python train.py --n_layer=10 --d_model=256 --n_head=8 --n_kv_head=8 --head_dim=32 --d_mlp=512 --vocab_size=5282 --activation="gelu" --norm="layernorm" --norm_place="pre" --norm_eps=1e-06 --positions="learned" --qk_norm=false --attn_scale=0.177 --bias="none" --tie_embeddings=true --parallel_block=false --init="orth" --init_std_qkv=0.0312 --init_std_o=0.00698 --init_std_up=0.0312 --init_std_down=0.00698 --init_mimetic=0.5 --optimizer="adamw" --lr=0.00104 --beta1=0.9 --beta2=0.99 --weight_decay=0.22 --lr_head=0.00882 --grad_clip=1.0 --warmup_steps=408 --schedule="wsd" --decay_fraction=0.604 --decay_shape="linear" --final_lr_fraction=0.02 --batch_tokens=32768 --seq_len=512 --doc_mask=true --train_tokens=270000000 --steps=8240 --dataset="wikipedia_en"
MLP neurons of a small language model. Each row is named by its layer, matrix (down: output weights) and neuron, and shows model dimensions 0-127. Each number is 50 + 15 x the weight over its row's rms, rounded and kept within 0 to 99.
A block is one neuron, or neurons of one layer that tend to fire together. Before each block is what it responds to, as a language model described it from the Wikipedia text at the highest values.

Description: Final digit pieces of four-digit years after "1" or "2" in dates (1'921', 2'015', 1'956'), plus occasional closing "==" of section headings.
L6.down335:43 29 50 58 61 43 60 54 39 53 34 18 41 54 60 50 44 19 33 41 49 42 14 42 70 42 34 38 47 55 38 45 77 47 36 63 57 33 55 45 53 80 58 42 82 55 63 76 47 69 60 49 58 08 31 46 31 73 43 40 72 32 39 71 53 34 56 51 72 44 51 47 51 88 77 80 35 31 67 58 43 37 46 52 61 44 61 44 41 36 59 58 40 65 58 51 38 68 50 45 38 60 34 34 39 64 45 43 52 88 60 07 80 31 78 50 30 56 94 42 35 55 36 45 52 37 43 67

Description: First word-piece of a surname right after a first name, often in cast lists, credits or results tables, such as St in Staley, M in Mann, W in Walsh.
L7.down42:33 51 52 31 66 13 31 22 61 51 33 53 49 53 80 62 56 37 69 32 85 55 57 55 58 61 53 32 52 60 32 48 72 60 38 29 28 64 43 42 41 72 65 16 55 56 27 34 49 47 43 66 50 73 76 47 63 39 60 30 43 65 44 57 34 42 54 54 30 88 05 46 59 24 44 72 75 42 69 35 24 44 36 68 34 66 48 64 70 48 33 70 51 30 48 77 64 47 52 58 38 64 51 49 55 47 61 60 66 60 50 58 33 24 67 51 68 72 40 44 67 35 53 51 44 27 64 65
L7.down179:52 70 38 57 46 51 78 46 46 38 84 40 33 45 52 54 87 74 51 76 61 34 20 50 50 47 50 54 42 50 48 81 40 50 77 52 48 65 90 42 55 22 36 36 51 28 62 80 47 33 60 54 45 59 47 61 50 71 54 53 76 42 51 41 46 28 66 54 42 23 58 59 36 53 58 56 69 82 50 57 71 48 23 55 25 57 78 57 65 41 37 36 41 49 45 51 61 41 47 53 45 14 56 48 42 26 42 32 71 52 56 49 46 42 31 30 60 53 60 28 60 54 56 57 26 47 60 59
L7.down236:53 74 40 43 57 62 48 44 65 37 67 19 62 62 69 29 78 63 34 61 61 61 45 47 69 52 63 47 66 52 51 52 38 40 43 69 40 53 60 34 59 39 50 24 62 76 42 25 48 30 70 45 16 47 44 56 49 38 53 59 54 72 66 38 58 76 60 35 78 30 63 50 69 57 46 40 51 64 44 48 37 48 30 40 54 52 49 68 59 55 45 61 55 53 53 60 18 52 55 52 36 53 48 42 49 54 37 68 51 48 61 49 27 28 28 18 21 26 49 28 72 23 00 39 34 63 34 42
L7.down285:37 54 41 30 36 30 51 28 46 67 56 59 56 28 60 38 51 80 65 57 46 62 46 56 58 51 47 79 38 27 36 53 44 42 33 42 47 58 71 60 26 45 55 31 36 05 32 45 61 31 43 66 48 53 66 56 55 58 56 46 38 73 68 67 58 45 48 68 65 22 53 53 61 55 50 43 50 59 51 43 53 59 61 46 29 14 54 62 36 61 50 19 62 80 44 46 56 69 50 36 63 37 53 47 62 46 34 37 44 41 39 41 15 32 61 49 79 89 31 33 54 57 41 62 73 49 62 42
L7.down367:50 61 41 45 28 89 46 53 41 55 24 43 66 32 31 34 48 07 50 58 54 69 56 66 46 65 61 38 69 70 31 64 63 42 52 66 48 43 61 37 44 80 46 52 48 31 54 58 30 23 47 27 41 60 49 69 55 41 77 34 48 36 54 32 47 57 50 45 43 47 52 32 36 44 61 50 53 33 48 48 47 43 35 63 39 58 42 52 38 51 35 55 76 58 67 34 62 41 51 32 66 61 38 45 56 49 50 70 49 53 38 30 32 43 33 51 47 46 34 67 52 56 52 32 45 65 41 53
L7.down373:72 43 61 44 80 72 33 47 25 34 37 19 48 55 56 58 42 48 47 31 65 42 53 51 44 21 37 23 94 58 63 36 50 45 62 56 47 53 53 43 41 75 79 69 39 60 63 77 31 45 65 51 57 37 62 78 33 42 70 14 55 31 20 63 36 49 49 41 70 58 56 75 65 64 47 67 50 38 49 55 33 35 37 61 64 65 49 60 58 36 46 76 52 66 39 44 82 31 52 52 52 14 61 27 77 65 47 54 67 58 61 22 79 49 36 39 71 51 53 63 35 32 42 56 24 54 34 56
L7.down381:51 50 36 45 20 79 37 47 56 29 66 38 47 43 37 69 72 51 51 52 62 47 44 72 41 43 29 42 37 75 75 52 39 64 53 54 46 48 57 31 37 61 41 63 40 64 52 65 47 39 48 27 27 48 57 56 44 32 30 48 43 52 69 67 75 66 13 46 34 55 32 52 70 45 43 57 42 59 69 43 55 38 91 39 62 49 39 51 63 42 66 63 14 70 27 49 54 17 48 46 41 53 42 24 48 60 78 54 27 33 55 37 58 52 47 51 80 70 32 56 44 45 65 61 59 41 32 73
L7.down460:52 40 66 73 51 43 25 44 46 54 37 35 39 53 25 65 65 48 30 74 56 73 73 32 48 68 45 37 71 47 48 60 24 53 35 31 55 43 47 07 37 45 50 39 66 65 48 64 57 55 53 58 73 73 43 44 64 32 61 34 33 51 73 39 69 53 40 41 70 70 38 40 65 56 30 76 44 50 65 29 56 47 51 47 53 44 65 70 34 75 33 60 44 52 40 66 62 42 42 47 46 56 53 58 56 58 59 23 22 26 45 45 51 54 64 42 45 36 69 53 49 51 30 37 61 66 44 32

Description: Fires inside and right after person names: the line break after a "= Name =" biography title, surname-start pieces like M, B, P, and "is a" after a name.
L4.down50:51 43 24 57 40 33 47 38 40 56 47 77 34 52 57 57 32 36 56 61 40 37 79 77 52 45 30 64 45 61 62 53 52 53 75 60 59 61 43 59 16 73 68 57 61 31 28 52 78 33 51 45 29 46 63 73 54 38 42 56 11 59 53 28 43 42 36 45 51 25 30 90 51 71 30 59 61 52 69 33 36 21 43 55 34 76 37 40 38 17 48 56 30 44 56 66 57 72 80 60 65 87 59 33 47 22 63 53 33 49 71 57 34 23 72 52 62 68 36 68 65 52 49 56 59 66 71 39
L4.down111:56 44 60 42 47 57 38 39 65 50 41 57 46 70 39 51 38 45 80 51 28 60 60 65 50 34 68 40 46 52 57 57 71 53 43 52 35 51 39 49 52 65 38 38 84 45 26 71 37 70 62 33 53 20 72 50 42 23 36 25 58 39 52 60 73 38 75 46 26 88 39 50 56 76 62 37 33 64 75 72 27 43 25 49 57 55 51 51 53 69 32 63 48 69 74 33 55 21 61 29 49 48 51 34 72 48 40 51 23 74 36 67 29 42 50 40 63 50 68 59 21 81 55 60 46 64 41 86
L4.down164:67 64 57 45 61 56 24 58 63 18 73 58 34 54 61 42 44 34 59 42 38 45 57 50 51 42 37 31 38 76 37 45 78 63 60 55 16 44 28 62 33 45 71 50 77 29 54 65 50 39 59 45 38 41 82 48 14 44 60 54 42 71 81 80 47 66 62 68 63 62 54 38 32 58 55 55 48 78 38 69 65 30 54 57 76 55 44 51 29 53 38 52 44 47 45 65 52 56 36 47 37 64 36 51 57 82 35 31 32 51 35 52 74 52 35 52 21 81 37 44 55 40 52 55 23 33 38 53
L4.down214:37 41 19 49 75 99 30 46 47 43 57 49 38 41 55 75 36 52 57 47 36 57 30 46 53 23 58 57 68 33 67 60 27 50 41 59 26 64 40 29 48 42 43 45 47 50 51 63 35 43 45 58 37 20 58 48 22 59 75 45 55 20 36 22 36 44 84 46 47 49 55 63 48 49 25 70 74 55 52 41 37 46 41 73 60 53 49 37 46 36 44 57 65 66 42 26 56 42 42 60 45 36 79 44 47 54 33 50 55 29 79 41 38 56 62 52 74 40 55 57 32 60 71 62 41 60 35 63
L4.down279:67 37 14 44 48 66 39 57 49 61 62 62 52 45 45 44 44 43 48 45 31 25 37 38 25 35 61 80 34 48 59 56 34 39 54 46 41 54 46 34 61 31 48 69 26 46 56 55 61 45 20 49 63 39 66 55 22 42 79 65 46 36 50 26 66 42 57 67 56 47 56 44 79 23 51 65 23 55 71 39 52 36 51 41 71 46 61 41 41 55 38 60 43 58 42 41 44 57 35 61 66 66 73 69 72 57 63 55 68 34 62 47 77 55 50 32 32 47 69 38 69 67 93 36 47 44 24 68
L4.down383:30 53 68 40 20 54 37 43 59 59 67 66 75 40 55 68 30 62 65 30 47 59 24 43 66 55 40 20 77 43 19 52 30 56 41 26 52 72 58 66 60 44 59 45 66 44 45 55 59 45 40 53 60 26 60 47 36 40 56 40 49 40 54 48 27 51 85 54 59 52 36 43 64 36 67 71 85 66 45 54 64 46 44 47 67 35 64 43 52 74 53 49 70 57 35 32 34 39 51 27 55 69 46 18 47 51 33 65 35 38 41 33 53 76 40 57 44 61 40 59 48 70 51 42 43 46 48 68
L4.down402:52 47 51 47 58 52 61 59 51 29 83 48 63 43 62 51 56 41 61 66 47 29 53 58 63 64 57 53 81 50 82 47 53 45 61 25 19 36 59 39 54 51 41 65 39 52 50 59 54 51 45 22 70 59 30 42 54 75 41 60 64 46 50 51 34 37 56 57 35 54 50 52 76 48 56 34 61 40 42 28 25 22 61 74 54 62 45 59 49 54 23 78 33 58 59 70 70 36 36 46 49 52 81 31 54 41 51 70 63 52 59 75 38 60 25 40 44 48 46 51 45 48 47 55 57 76 65 47
L4.down505:31 45 31 42 48 64 45 29 72 67 63 54 36 67 44 26 35 33 41 50 45 40 48 65 49 66 36 65 58 44 41 43 41 35 66 36 46 38 70 37 53 68 20 78 57 48 54 51 76 45 40 50 87 61 70 34 73 54 61 53 36 52 45 48 62 26 41 74 73 43 56 03 25 50 58 47 57 49 62 69 57 33 27 23 66 61 39 43 51 36 53 75 61 50 66 46 39 54 34 37 44 78 39 49 31 72 57 57 75 39 51 74 61 62 28 48 40 72 58 48 41 78 52 36 47 29 53 38

Description: Opening "==" of Wikipedia section headings after a blank line, plus superlative or ordinal words after "the", such as most, first, largest.
L4.down80:47 50 59 37 25 59 32 49 65 65 52 29 56 60 43 59 40 34 76 62 55 68 37 55 48 55 49 44 53 25 81 33 42 63 72 56 65 44 39 35 50 31 32 36 43 64 41 24 40 55 63 36 53 19 23 59 34 40 42 66 42 42 57 41 68 39 37 53 44 68 29 56 56 37 47 51 54 62 65 42 42 52 50 66 47 46 66 54 21 28 33 66 33 60 31 35 50 36 59 28 32 37 53 23 60 52 43 45 78 43 49 85 52 74 41 62 55 48 35 45 53 45 53 52 48 33 56 48
L4.down97:50 39 62 26 55 56 37 71 67 72 40 39 41 73 55 43 66 26 71 61 50 39 54 61 42 31 16 40 67 68 53 28 42 54 66 40 52 36 59 54 40 52 50 65 85 36 43 50 41 68 34 48 49 52 65 51 33 72 52 61 45 41 49 62 65 60 78 38 95 68 33 48 30 56 71 55 53 46 48 42 51 34 35 63 68 56 88 57 30 51 47 62 72 40 53 69 53 43 61 49 38 37 43 24 83 32 49 49 58 56 48 54 51 58 57 28 76 59 59 52 44 63 52 73 41 57 53 43
L4.down108:42 59 51 63 40 54 51 51 87 55 55 82 42 57 67 26 44 91 66 81 75 61 63 54 30 43 48 74 47 44 34 29 72 61 43 67 36 33 64 57 59 16 48 71 84 53 61 40 66 67 51 55 36 58 66 46 47 22 47 46 69 38 49 59 61 57 57 40 30 65 48 31 58 59 56 44 58 64 46 74 52 35 56 55 52 43 50 77 47 58 49 43 53 52 59 45 51 22 53 36 43 40 50 47 50 62 55 34 65 47 35 66 51 43 33 44 51 51 41 42 61 18 00 35 29 51 43 66
L4.down161:47 59 56 40 62 71 41 40 73 66 45 68 59 50 52 62 66 64 72 70 19 51 46 45 45 26 69 44 64 60 57 46 71 63 49 48 24 00 41 55 39 67 39 28 76 46 42 47 74 86 58 35 28 50 49 49 51 39 55 66 51 68 36 63 50 49 52 53 58 36 52 50 69 53 77 43 54 61 65 39 49 55 68 63 57 63 53 37 39 42 49 29 66 63 60 63 40 20 72 27 53 45 41 53 45 47 59 40 62 59 47 48 56 51 68 37 38 44 41 36 70 27 18 57 47 79 41 40
L4.down256:47 80 45 57 57 57 31 47 34 34 57 32 57 25 54 56 36 34 50 42 68 52 43 57 19 31 92 48 51 52 56 53 29 67 39 56 36 56 37 46 78 64 49 52 50 51 33 64 56 41 45 59 53 60 65 74 44 62 47 33 36 25 23 60 65 66 32 23 36 41 83 33 39 61 30 53 49 31 12 55 51 44 62 74 44 31 54 55 49 74 64 64 53 70 67 36 49 60 37 48 55 36 48 22 42 67 60 22 42 34 41 36 53 55 70 64 50 22 57 41 41 51 52 45 84 50 77 23
L4.down278:64 37 58 62 58 64 21 44 49 53 40 42 70 30 57 66 42 20 74 49 58 39 46 50 48 44 52 60 52 34 51 60 47 46 64 69 72 39 33 28 46 52 56 61 35 52 42 64 49 26 45 63 50 62 38 45 44 47 60 37 70 53 22 40 44 72 99 23 58 41 63 49 47 21 56 49 47 79 27 27 48 38 55 71 38 71 77 54 60 65 39 36 34 61 43 13 57 29 61 64 44 19 46 37 53 58 45 39 46 57 62 30 55 30 37 57 45 26 90 45 65 13 62 60 48 61 44 47
L4.down368:60 41 80 72 61 35 59 60 55 62 54 46 53 62 36 54 50 43 41 56 66 48 53 52 27 58 44 56 41 69 44 35 51 32 61 73 46 35 71 36 53 48 44 42 42 51 59 67 39 66 68 54 54 64 48 25 49 32 56 55 72 43 68 72 48 40 31 45 18 60 43 53 54 23 34 39 60 43 65 63 48 30 41 12 58 18 58 39 46 65 34 59 49 35 44 29 50 63 64 29 67 51 47 70 37 38 59 69 44 47 56 49 52 20 50 48 29 54 55 72 56 63 29 45 48 56 98 39
L4.down409:67 62 64 64 57 50 42 44 71 60 50 49 55 65 63 37 43 64 69 60 53 70 46 57 75 38 56 60 37 39 50 55 54 48 37 69 47 38 46 63 47 72 69 61 62 45 51 60 31 51 56 46 58 58 39 41 55 88 57 44 47 65 10 51 35 50 75 37 44 51 63 19 30 45 42 63 51 54 48 41 30 52 39 70 55 57 41 69 58 59 49 45 53 47 44 59 48 51 64 29 56 51 26 54 56 53 24 53 61 68 62 49 42 33 59 60 10 55 50 51 52 52 59 52 47 53 53 37

Description: Closing == or === marks of Wikipedia section headings (Early life, Career, History), and, more weakly, past participles after was, such as built, founded, brought.
L7.down43:60 62 42 61 51 52 13 58 38 65 38 26 85 50 66 48 36 69 38 44 44 52 55 33 64 45 67 49 55 40 38 27 49 37 29 48 56 53 42 59 68 56 74 54 54 30 56 50 30 72 41 82 70 42 54 50 59 88 43 39 47 50 75 61 52 11 67 66 65 44 86 62 60 69 44 54 31 56 41 59 87 66 46 19 53 57 63 37 41 63 36 54 71 59 28 63 56 47 52 59 56 44 53 43 49 36 31 41 49 51 26 67 64 56 70 59 27 64 54 22 47 87 67 38 69 43 30 46
L7.down160:55 57 66 53 35 62 57 64 42 27 36 41 44 69 69 58 55 42 71 36 56 39 55 60 37 43 51 20 55 35 55 47 46 45 46 48 55 39 42 22 65 42 60 68 46 43 42 43 43 44 37 65 43 35 77 68 54 55 32 59 40 54 33 47 23 47 55 47 58 70 38 58 43 22 66 56 58 58 40 63 44 65 41 48 39 62 57 83 73 69 61 52 62 35 42 58 62 42 54 35 78 55 13 63 43 43 71 59 64 34 51 43 33 44 35 71 29 48 54 34 53 57 39 44 59 36 53 64
L7.down176:28 69 49 33 36 52 55 49 42 41 69 74 54 46 58 65 47 63 53 40 81 44 67 40 68 74 57 77 47 42 41 70 34 55 29 57 28 72 64 52 35 49 32 62 55 21 41 36 63 37 32 72 32 38 83 38 57 31 56 69 17 71 70 38 47 36 17 61 23 56 61 59 47 28 72 31 58 73 25 30 52 71 63 50 36 61 47 38 51 39 73 63 68 35 64 65 51 58 40 30 57 41 42 52 50 40 86 64 47 60 39 47 28 27 46 29 46 55 35 42 57 39 63 52 40 61 61 48
L7.down180:36 46 55 31 52 44 48 31 47 64 75 48 37 77 70 34 36 81 24 58 46 82 59 61 42 38 33 33 55 69 48 57 22 44 32 47 39 42 46 46 60 65 51 56 53 64 32 69 25 68 64 49 26 32 68 69 54 35 20 34 52 55 63 66 63 40 16 69 49 53 61 75 47 66 45 63 62 50 48 61 65 40 62 45 74 22 46 37 28 32 66 38 40 60 30 68 62 64 72 71 38 65 23 48 62 37 56 43 46 68 39 42 43 66 53 26 38 34 47 31 59 81 22 58 47 58 44 55
L7.down268:34 34 60 42 33 34 77 35 46 44 48 68 50 53 57 60 51 44 66 52 39 22 60 51 47 69 28 37 44 42 51 50 59 69 54 45 22 44 33 64 77 60 44 60 74 50 28 60 50 55 27 51 48 41 60 54 27 52 41 61 27 49 46 65 67 35 37 38 32 29 44 56 30 56 34 56 42 74 53 29 42 16 59 47 68 47 27 50 24 30 69 57 43 40 62 64 76 38 53 31 57 51 53 51 64 40 68 45 57 52 66 46 38 51 58 60 37 55 60 46 18 47 59 36 63 26 25 17
L7.down294:60 48 61 33 37 32 69 50 65 50 49 49 48 87 25 38 73 87 57 39 22 26 68 33 59 29 37 43 39 47 50 41 51 26 61 36 46 36 61 63 39 52 52 55 75 54 69 56 47 52 54 27 43 48 32 61 56 48 45 36 45 41 47 34 68 46 63 60 49 37 65 46 87 68 67 52 72 61 52 52 55 40 45 42 67 52 92 52 12 65 53 67 35 41 50 53 60 35 30 39 47 31 55 69 66 46 57 68 50 41 23 37 32 31 52 23 76 33 61 35 51 63 67 66 42 53 56 60
L7.down368:36 33 35 61 52 27 34 53 51 61 43 40 45 53 51 34 33 75 50 52 61 52 42 65 33 41 29 38 49 60 57 34 36 65 75 53 82 52 47 39 59 89 43 44 68 66 23 61 40 25 69 14 57 50 39 35 73 60 66 48 66 65 89 73 49 43 36 50 32 64 56 54 34 24 58 70 37 42 36 47 70 59 45 42 50 56 51 47 73 34 52 29 35 56 39 33 59 49 71 56 60 72 44 79 65 54 64 68 46 58 65 49 52 31 50 68 54 82 57 69 63 53 34 28 71 34 34 43
L7.down422:49 31 54 38 62 56 29 50 38 42 90 32 39 50 63 38 56 51 53 15 70 38 38 25 68 22 16 46 69 42 77 57 36 46 32 66 55 40 58 42 76 53 50 73 63 46 59 59 63 49 42 56 24 37 39 50 58 51 59 45 69 33 38 70 41 48 29 48 76 34 40 55 05 78 33 52 67 75 46 61 35 41 17 44 42 33 54 61 65 70 55 58 49 76 56 14 52 13 88 35 26 65 31 35 51 25 65 57 46 59 41 57 61 49 59 41 74 49 68 74 62 46 45 75 51 32 56 66

Description: The last digit piece of a multi-digit number, such as vote counts in election tables, years, and populations (187,5-98; 1-958; 677-2).
L4.down2:49 70 59 62 60 48 58 76 45 54 44 50 13 70 46 34 67 34 47 50 39 69 41 41 82 37 59 27 63 65 33 57 66 29 47 32 54 44 56 46 56 74 49 13 44 49 79 75 41 64 64 64 55 32 49 70 44 49 85 32 72 49 45 73 38 61 61 58 61 49 16 65 28 58 81 77 64 36 34 44 45 42 35 35 75 40 41 37 57 49 42 59 68 68 57 61 37 54 39 75 63 57 44 49 30 48 52 57 55 61 72 24 57 44 54 27 56 56 57 49 24 67 53 40 42 56 58 60
L4.down96:58 60 31 62 35 68 52 65 53 37 34 38 53 43 55 43 45 49 47 46 45 36 40 61 57 28 42 44 50 47 65 52 49 62 50 33 55 43 55 73 60 58 20 42 34 59 41 18 75 56 28 39 64 36 62 62 47 54 36 50 59 28 42 44 42 31 30 40 46 26 55 65 45 66 68 74 43 49 44 52 43 63 47 65 46 49 47 56 53 28 60 47 44 43 73 60 79 35 42 44 40 43 58 45 53 30 78 66 43 41 35 44 56 62 79 39 36 62 57 57 38 68 86 48 38 64 51 47
L4.down165:59 63 62 86 59 55 60 65 40 47 26 42 51 86 62 82 61 44 37 60 68 50 50 53 27 71 44 47 32 45 64 46 32 43 54 64 15 79 36 58 08 29 43 61 46 56 95 49 64 57 32 54 56 41 78 40 65 57 79 46 73 53 35 65 67 58 57 49 23 53 61 55 74 26 68 45 48 33 27 50 57 33 35 49 54 48 51 41 71 38 36 53 43 49 54 22 75 51 49 48 58 72 52 33 45 35 18 51 60 79 84 60 42 26 67 50 70 64 34 37 51 41 46 54 58 74 72 54
L4.down227:20 42 39 50 59 54 63 34 24 48 71 67 45 57 29 31 53 44 46 39 51 25 83 33 36 64 47 30 43 51 36 41 50 32 41 35 61 40 40 46 47 34 57 57 54 31 48 36 75 50 64 46 89 44 51 25 50 45 64 27 55 35 43 61 48 46 62 67 74 82 44 28 47 55 64 45 65 79 64 39 45 61 51 24 59 34 27 48 63 44 71 54 64 54 53 24 30 53 48 52 59 27 37 40 71 47 59 12 58 56 58 58 63 61 64 29 44 27 60 44 48 81 53 54 45 52 59 53
L4.down339:43 22 48 72 44 52 56 37 65 43 80 30 59 76 38 42 63 48 28 53 72 20 50 41 37 38 44 42 65 82 44 37 66 43 53 79 33 32 34 34 48 37 60 61 67 65 55 23 32 60 53 66 66 49 51 59 69 34 73 35 59 46 62 58 49 57 64 47 42 42 39 73 48 50 52 48 42 25 41 59 38 25 65 70 47 64 66 49 57 66 57 79 25 44 71 38 53 32 54 26 53 52 76 70 41 53 67 79 46 70 74 49 48 38 24 32 57 65 50 35 43 71 30 56 97 47 50 77
L4.down406:38 46 69 53 34 62 74 40 49 62 13 34 59 58 56 47 53 47 55 24 59 66 47 30 62 53 48 66 67 62 78 69 47 53 48 48 49 65 35 66 50 52 36 38 52 38 55 35 69 58 39 56 29 55 43 24 64 36 68 59 53 34 63 57 44 31 26 20 56 27 38 66 73 57 31 57 53 48 41 24 47 39 71 32 30 41 62 41 32 15 52 99 47 56 64 53 28 38 44 71 42 40 58 34 35 35 46 40 43 39 37 79 50 71 69 70 61 77 54 65 45 51 50 39 41 47 55 77
L4.down447:37 62 51 48 21 45 59 71 47 60 71 54 35 58 51 46 48 60 68 27 47 47 15 41 66 46 64 50 64 43 58 59 31 42 40 54 44 37 48 66 59 27 55 41 47 66 58 18 33 41 46 50 40 43 42 49 67 66 58 37 55 65 52 45 68 28 39 55 40 80 54 46 39 39 37 53 39 46 43 45 49 39 43 85 71 70 38 69 46 59 48 34 39 54 78 61 66 65 65 84 57 49 69 57 80 30 33 57 50 23 38 43 31 52 35 54 60 57 46 77 52 19 20 68 46 64 40 46
L4.down485:63 64 36 50 38 50 51 30 38 36 79 60 50 26 75 74 56 12 45 48 52 51 61 56 33 38 51 37 41 80 69 70 43 79 73 51 50 70 46 62 62 72 59 49 43 48 55 44 55 50 56 44 49 24 53 66 36 68 39 56 34 70 42 52 54 29 52 60 46 50 55 33 31 55 61 18 42 70 42 52 44 82 47 22 40 49 38 49 49 52 41 64 38 48 54 65 54 57 52 49 74 62 24 49 44 40 64 49 47 46 31 23 43 37 51 29 39 63 16 63 49 59 38 69 28 62 57 19

Description: Word pieces of a person's surname in sports tables, award lists and biographies, often the first or middle piece: Bal(ayev), Du Ham(el), Pear(son).
L6.down317:57 49 24 25 54 77 65 48 42 45 61 43 43 40 43 56 54 41 40 47 38 45 69 43 52 55 58 31 51 45 67 40 36 53 75 62 44 47 33 36 61 45 51 54 53 46 59 74 39 44 54 50 65 32 59 56 49 57 50 40 45 67 33 40 55 76 62 45 45 64 45 53 55 32 29 52 40 50 47 32 31 45 49 54 74 57 77 51 48 51 43 55 69 74 51 49 48 60 49 51 72 39 61 45 56 49 17 57 39 52 52 31 67 63 55 55 47 39 42 59 37 55 30 62 37 32 50 58

Description: Unit abbreviations or words right after a number, mostly in infobox or table measurements, such as m, km, mi, acres, hours, and assists.
L7.down27:26 38 51 46 46 30 44 58 72 46 74 28 66 55 61 62 78 41 50 51 54 58 37 40 32 15 63 52 56 24 39 45 37 45 30 38 40 40 41 45 56 31 46 51 41 31 51 36 64 54 46 65 66 41 55 27 44 55 78 33 54 77 45 69 47 42 58 55 41 81 61 38 47 58 54 48 48 60 37 51 55 51 38 61 47 67 68 45 48 51 86 44 39 38 54 50 56 69 68 66 57 40 50 44 42 52 40 80 56 65 42 57 42 65 19 53 54 36 45 52 28 42 10 47 60 55 46 51
L7.down135:53 33 46 52 95 53 74 55 50 27 64 63 48 42 58 33 87 73 52 56 56 59 42 49 60 56 47 49 59 29 49 30 50 52 25 41 44 28 66 46 77 65 44 61 83 55 41 62 36 81 61 51 56 30 64 43 49 61 52 46 63 49 61 54 40 44 64 67 41 75 49 56 42 59 46 84 38 50 51 55 46 66 29 55 53 49 47 52 49 33 32 38 54 44 40 88 32 30 61 68 54 48 36 55 36 55 82 77 73 42 55 59 38 54 70 44 32 56 46 50 51 60 27 34 35 46 36 25
L7.down190:37 52 34 57 66 50 58 62 53 49 36 99 54 40 62 61 58 33 21 75 64 69 25 47 61 73 54 53 55 41 20 48 40 45 58 47 44 40 56 55 60 26 39 44 54 74 54 40 61 45 38 55 50 31 47 51 29 33 46 44 67 62 46 38 73 36 38 48 36 61 64 71 49 32 78 75 31 70 43 52 42 56 48 41 57 15 11 60 52 36 78 23 49 65 49 36 73 44 36 66 47 48 57 43 79 47 49 48 61 53 44 76 80 88 02 65 31 57 43 55 54 58 41 60 52 64 41 66
L7.down306:59 76 56 51 50 37 56 62 52 34 45 32 67 39 58 44 58 48 55 64 66 42 84 41 48 49 53 62 36 46 47 53 54 52 59 28 39 55 39 46 54 54 75 57 53 50 52 56 49 50 32 65 42 51 28 49 51 37 75 35 67 45 38 43 58 44 50 41 48 77 52 41 55 36 63 53 36 45 55 23 67 64 54 41 55 59 58 49 62 54 50 30 64 57 84 37 40 60 44 65 40 74 62 63 44 57 35 40 56 46 41 43 46 57 47 16 58 76 43 47 68 90 59 62 46 49 42 75
L7.down352:52 39 23 35 54 36 34 64 44 28 71 30 52 54 62 47 47 32 68 43 43 61 66 62 67 41 30 43 51 45 29 60 42 38 61 44 33 80 49 59 45 56 40 33 67 67 30 44 56 61 69 32 43 66 47 38 39 64 88 51 57 54 53 68 38 50 57 50 46 18 36 67 57 29 57 64 69 47 47 27 59 41 43 38 43 37 74 51 69 54 29 33 49 60 39 37 46 60 85 68 37 42 50 64 59 55 39 56 42 38 73 61 70 37 62 42 20 43 94 54 39 16 36 44 49 66 44 50
L7.down395:76 39 73 64 30 58 61 35 42 38 75 69 50 58 65 38 41 31 41 54 74 53 53 52 40 49 45 70 46 52 66 47 47 50 59 28 60 73 49 48 31 52 57 49 21 26 64 73 56 67 48 49 80 54 56 33 55 69 52 66 59 62 48 64 40 53 38 65 65 47 38 35 67 48 44 69 54 35 63 51 41 43 48 60 54 37 56 67 80 53 36 62 54 72 52 72 28 35 42 31 62 53 44 57 71 59 44 48 62 47 29 46 64 32 60 37 31 64 46 75 30 29 50 56 34 35 55 47
L7.down464:29 48 49 66 45 40 56 53 49 46 60 38 87 54 54 42 41 42 41 57 65 41 36 53 66 33 34 58 60 41 68 32 80 27 62 28 55 39 62 53 21 50 70 37 49 32 80 57 68 60 46 61 51 44 63 57 33 31 28 71 56 80 26 52 62 39 38 61 62 35 65 54 66 50 41 45 65 47 65 54 51 79 62 57 49 87 23 35 41 47 41 42 48 23 64 30 23 69 43 47 53 39 14 54 61 49 50 69 62 66 63 45 39 76 69 42 43 44 57 41 20 51 36 40 23 51 58 26
L7.down491:40 92 48 46 13 41 38 55 69 33 50 59 47 59 41 68 98 47 64 31 37 48 55 53 31 49 45 51 59 35 56 69 34 48 42 38 38 52 58 45 80 55 63 32 50 24 20 17 68 27 53 57 46 59 25 53 44 44 89 38 08 53 43 49 38 55 41 57 58 32 27 38 50 41 55 61 65 62 57 52 39 41 42 54 49 24 52 40 41 92 48 49 38 38 53 66 55 53 40 39 31 78 59 66 40 15 80 34 59 52 60 34 24 74 48 52 38 52 48 63 52 77 43 49 59 55 83 57